Weights of a small GPT-style language model, trained from scratch on English Wikipedia: 15 layers, width 320.
MLP neurons of a small language model. Each row is named by its layer, matrix (down: output weights) and neuron, and shows model dimensions 96-287. Each number is 128 + 24 x the weight over its row's rms, rounded and kept within 0 to 255. Numbers have three digits each. A neuron's up and down rows have the sign that makes its largest values positive.
After each neuron's rows, "raises" lists the tokens whose logits its output raises most directly, leaving later layers aside.

L12.down515:119090117110163133120123104186131137101145100150119089107156102105164134119099141149107139114141113118129132096122134137132103125125163151149134162102146110107177122186119140161153133152110103138108156116085145138099125148130161122136137117113090167119140120094135174150095122098083139145160139100144108142136134137110161142089123112173146104101158105117088160104112142116159112135101103090139140081089117122150156107151122157166147112077118131106095125152085088103088105166110133121115114146159126142117097098118133131140121133107161132134165098117100148142131134165095125156
raises: " Scottish", " organised", " BBC", " Edinburgh", "shire"

L6.down558:122147121156162096126163160117165148134145096105117062153132157166146126101168111114138115147127130123139092113151136134137136181096142155109148153058131094115124150123143162139129118150100139107108166102129138129095120135121132138137131111125119106114126116182141132111122110123107134135138100122086225190088153168141130074095153141122141132121147151088131133098068171133152141173130150180152131129159097174131120160107112135110062127085157177118092123108126099122123126136117139113177114144111114126178099105134142145124135155117128132119119158120058147137184141105105071128
raises: "nor", "ne", "n", "na", "y"

L3.down394:115118130119161049127114150121152111143151116102170000108084124111125141117132129148109128114153156117133112128146115104150149136072118132126124118142091145159130133100123124119141105089129139116094132105143134136090134122143138120128146144151116162130114137125131154106160127131095096126113102137112135106125156180080087104110113131127138073105126130113123132104124131172105109122126081136108139154122090097116140106145127141144174108140162095111156123120114152127109143158132133120127105147126109131131123135149160131116138104104116141130149177122127081115113132143127113103
raises: "IA", "PG", "SO", "AL", "IS"

L12.down911:091118126127147131168106120142135121113119097128120099153103117119125102115141169131156091135107143161133122103138131109117142112114120151092130104138104111147130114123122122157097168104130127161158130152150138171155114119086133139133097115116143113122143103126149133090090119171134093089120133109096145159130121113180100148139141108112116144160155149098154101141097093137133162138096113149111095093106160107130115146129126168161150134114107120133108139092149124107133121101112134120128131093155126135129159135105100155134106142165127138076122106147132137143106106112119118139
raises: " attendance", " turn", " return", "vit", " effect"

L4.down867:128119108114126123129127102106078118096140170136117177155130125106117103094130112147124153088184148130109179140147129124144151086106151117105098145125163115117118113142141139126193101159152119122102150100137119140122134155097127100109154096126114105141153158096115102115126141125134110128100158146075149111119173099112139103106156132173101129150113121121134161099164141122117129117137117124098132172145112154178149124162127162186148126090135127118116133146132146142148171106141109121130131100125180097136075144176184137154130146115114125117115132112140088137106088123132142112
raises: ",", "===", "bed", "ly", "er"

L12.down940:187085110132160125138119161124179149169118100105120186098125145137157140143132172148142126135085109153100147132080088132163121143134138123126161158129184126060151139162125153136093177126158149144143151151127106151127134109105130132085128125119091093101130107119115096121133121146138098120111157138159116104118121117146115119121136160170149118157154082144142087132155143131135118147131146097134122087140149095104140141117168136098156123133087099135148172118106103075089115193130170109094137141124124112167140096131101160112126128150109139089111184085142171108199153148149144093
raises: " leader", " champion", " players", " president", "incumbent"

L11.down430:143145117116133117143151145159152127125122116151130191127100120170143127136111109148113156107138119111154130168105198097127136105155085120139099146111093111109159123095095126159113154200098150080104151156118102150146112115130125141125153115101127113109129119110135163125142102102118141146171080070095137129102128135114172097133135118130142165107124108152122152149183164106121184101146088122136151129124149139114127122152137107106150125126151101098096109164159145173119120119137123116106122118117103103129138143147110129131118125157139106102091120156141107110128111114135143146
raises: "ological", "ald", "ologist", "shire", "ology"

L6.down29:143103129137135118115106137118093128085118123122136110130138142109121145115122125164155148071119113111118147143139106147155155106130167119119132127092122165076089152086125122096171129112094138190072143144138138065079150123094119168121116135092121129148122111126110110119126111129097155087152171142136129103110115125108117132094133130134125150121145167116159111177120115149115113111168162121096132125115140170144176129096094126133144116097107107157157161104148114152154135126110138130146174147149177125139085133100165101120114081106124131155130152127133152144134112121115090095
raises: "ner", "ting", "ler", "ing", "ence"

L3.down945:135103104118093122109125142125137136121129139099116119112141104115145143120125129133129130084152141142127110063120127144120089136146136154134143129104161107109134124118126142077135127141137101128156141148106152119089092123092128128171089156121124128152144122146141104125147156066121137124047118128149118147107111107098159119110162119102107174110117154129177106173162145183138134191123121131134135114096136171121167131083163096123112091120122144124179148113140115086110129120128148132063168174141147146128122117129160134153107125080116129139132137140170142122115100151142103110
raises: "\n", " (", " and", " in", " into"

L7.down718:160127105142098100109105136097096156150123138149138081152094102118129110145176147117123122133113127148130122137110141139107098171164143146145135151175141108104142149164125141160110163071129134099152137087156104136119146158157173095121138134101088111158126143120119105085162117040109135106154137130078140131105112131113123164146164161161111140145152124114124089164079096116104134107136138111138148086117154137116161122117111109124100165149162140144176127134128127114120115141134138109144130210126161082112148153140089127127108116102134103144145150130103104192128150098074114128
raises: "ate", "ates", "ated", "ned", " of"

L10.down1041:153149164145132115122144109144134109133127122117143068134131100109176142145117137166104148107124110099133150135117104113125101152108138152083133153126146104104133153099100130130152079100181149111142105141125142139136126130155117086173138101159098107118136098099180129121132093128100136109121167142098151112135100126140145148150117144165144125106093152140107157130103126103138165120189103158117132168140107108154131115107093113114112114131154169086112147116159107112158111123149109132143131126112168133142122121096123124126102139093126167096112180156143104102134134194132111146
raises: "ates", "ate", "ator", "dr", "ating"

L10.down687:142150114132122118116177113122097137101130127167139094154125096152150125134174126123132121107102095112131115084137173139124139119147109165081100094134114145133120108114170100093145136103123170136126158124094122092133124133175112149119128156083141141117129126128123161125147168166150140138100115143123147168136143150129119142151146156138037125108144130168152115127124134131104165133118125169132157122142095195153118157184140112126101080113114134174151151141160191129133103141103112127100150138134161146093150120087118159145121142124132098117122164114102144129108098110122138135
raises: " organizations", " names", " schools", " stations", " locations"

L5.down1046:130106118110180133136126106109061143087107114114116106105086158136119117109166115121103092179104112137134140162125103158161141120113104154127135142153102134187137124142118158105105162118164139118129166121106117121149127148127124134132108106140140129140130100176139157094096115134091141126121148103115110116094102112125094108136124113114152103097110189123162169128076153145129114143124112116164143108138136092135167150147163143146170123093159113124171111137149121168091109123144118106111131093126151163145134115174114121126158134108097126148159128115138149158118080083096164134
raises: "pra", "cket", "mber", "pho", "pel"

L7.down996:131115125128096124104115135130086123152133096111130074143101125125148147081122100158172144130112108133105083145172150135150119126106177138142128175122164099078123064133123136118152129122093172144134142099136108133146146105119115148118165108121152108114117120159141120115092122071120113133144157154134134135162070110160173179137166127117113114170127105088140052139118130138121176158152157155108151162124119134122109144123100131074148155116115113113133165154107136155153102144084149125167160152123138125165091123141139157137105137151136128106159131143141124135125119123083146121
raises: "mate", "yard", "ster", "mine", "boy"

L11.down981:169096132123107151124096139135104105087121138130112089155148130126131112087131180158145168146149146156082139130152098106147176099152112121138169132130114142095137121079154103107103127171117146146108123143154123103172119153111153155133135108081092147055144155101140110139142105137161148154136149145158109098143095145150171134122158118143130129117111128101123111128106140123143131143129150125101140050122147088105133126149126159079130148142099133131127116113123115152094150160138125139081168168097141111113141110126160117131127143122105146093119149091108134076177152124150124135
raises: "chief", " himself", " Succeed", " president", " President"

L10.down625:084154137139111146123134091137138154160154119116139191102156083079136127142104111083117132120131138165155173170104123159114109139134078133106130090114122147151135145091124142132155107125129149085166124123114177145121107181161139122154146085146099141147102094155137149122188077118123145113130174092125160135125102132133098118155113145107131113146116118130149113123165130109155104139163169147137103133167149142132077157119129093120111135124124129117124144130174139139129149109107119099157132105171094125116116139124139159144125116092139109112140121175109155095136105130101137102
raises: "uring", "ful", "ative", "ating", "uc"

L12.down941:127130129114133135130176105159097152109139111138121157109118123135134130131124140128100156108137095108129100198139163105158160145165136147139160109160145096127138131137136133140092136105120142092120131155125133076153137146149132107068115118133137094121123132127120140135139148111101129169145151089142116169131093110149137145150135130142127129095143139185059135116139129119152099092126137063158125179128142129141162121161146162120125095123096157151133131131077129098134124161140117201103125088120144100170139133155146126085156157207129098130098147133114124096122142070145103104
raises: "held", " ways", " country", " older", " direction"

L6.down430:140122140114124095127134124096162163144096126155134154110101111107137132132079134103114124102127101138157161124100119135186136131115126100120124164132117091103095176126127112111212151178176154143124151111136131097110131135122115116116127113115125130147128131120093172117152092101113115095158193128194117101116115132114132127137177138165156154148168125142158099163076138114139158113105140099127101141167139113168150136119092129148127106097170128151152111124101118156166139140138117131111114108176126125146105093133144119134147139131117101074104123115124136132163148143136127125
raises: "aged", "less", "ling", "dar", "mir"

L11.down984:119139116115140071115153106130114141097161080090140083138091160106120144115136105105125135160118165128102101105107134101097145138131125101121137113169158132125115162125152148085136106150174136151144186122162145121107139128159105134126167136059210112145167109144126121171132125173068130133110121124152170113169139164138155131147126124134122185147156110140141158082175144128131121146101138164108119131107112144114150127127146123127150104116133117148176128153134114099134132111141097142170129100183120110130146118089130132111127113143120118135160075121132150175106165124156181102
raises: " others", " any", "unless", "ice", "ranging"

L10.down652:111150136155110079150097145090134154122099126114151137156113153109106117069168118126140118101136128128126159126114128099108062154131182105125125120106150157144106117100085164096138138101129124145136122111123126144117183115101117095158099113107124133125130118026144124094127174154109080120136142153163125111175127160153131103123133157168142156084130136170167147100123154117121151092134138092135134122144136098122119153101105161099121134131137117137128119079107155143160126156139094123101106095107082173140126162102123124128126117140104122162121100153131129127159125119130131100
raises: "tive", "ate", "ald", "ation", "ator"

L10.down477:097122124127129114097131134130100146123135157136160095129114133146119112134131118159133120140123118134126093136154158117123151135149106162163089133126158110158163093099140104131125126140112158102096122144118117142117158097169108123111193107111150137147130122175119079124145122184141108115098137092113079131105119155146144072169134109139159171100132084121180093145127163130142104169133141138119172101146184139128149132149152153113102104130127112142132149102140113113120130160128158093165153138143106170124101131128164113112115137092103119081229123106121158148155091108086136105
raises: "way", "ment", "ry", "ries", "ing"

L11.down812:137137103104129122130128075128111151168103105135144114132116122098087122158137125149136148175126152130119113156101119160085090126143125099152103149142079106127161152134097164139094109119146118087136154168072145117148171149147131139141099151162102151127157103141126112071120142152125186092150097132120132138148145124103110118096120141123142181166150111128157147133124146112109144087089087127111131161118131123092124075153111135094114134111140123086182102131150129138115097132075160140117121108123169143126115113105155109090137143154103148108143165085178135096181141102169118123
raises: "ence", "ency", "tre", "alia", "uit"

L5.down317:144112143142123119167146156103113107127160154113110040115102104136132137118162083112177169135149101112139126120103168144099145136118142117106046127137132131183148148159115150166117114116129134158105121157156124115142130120132116069126072163103082111128122131146120123115139131098121131131115122131106117121150163128126137167114118172135131050108116105156144112163124134109141119157134165167146101066143156145096068139141131144118124120175112136162119124116139120137139117085090130110122137112102084180156109150103102083128139137100113150110142146110112146129144157143091098099
raises: "th", "%", "–12", " |", " Years"

L12.down332:095150107117088129129172129135145137130143104114131055150117131137158066153114141131123156146106128172106119086107155151157118124124146110094112146124134134115125140116090169128139152107119130126142145182156129058136104114104143133117131129119123095113141126087049135131132123102114120138109091175110104126128106103081091087116133122082116126127147114114187145151086083130173151115131145133111114148144126125124117151153073141115124134111132180129167215098143133176093108162125126118129150102155123120121125136130111125132137141129136134122111087081120148084126180128112132154
raises: " steeplechase", "|---|---|", "colás", "8–1", "relatively"

L4.down891:107127093090153125125177120117117123095090159163158122145153105112088177130091102136146137143129118130098163118179102094123164117078139094126129085135097118129140148080110100139170126108138100125146137158165096162129148134117166127152177109144136148106193133146143118113137134099136129187148112164145162123102114088118115155150135091101126153077099152127145136165146173121157150130122110114145144141125139145127094138147134072136096142134101113103152149161112124161127184104156120130129139106169116119145123094128113137114106100143122147122139136129141128121176115137126132133
raises: "ness", "loom", "weight", "hold", "est"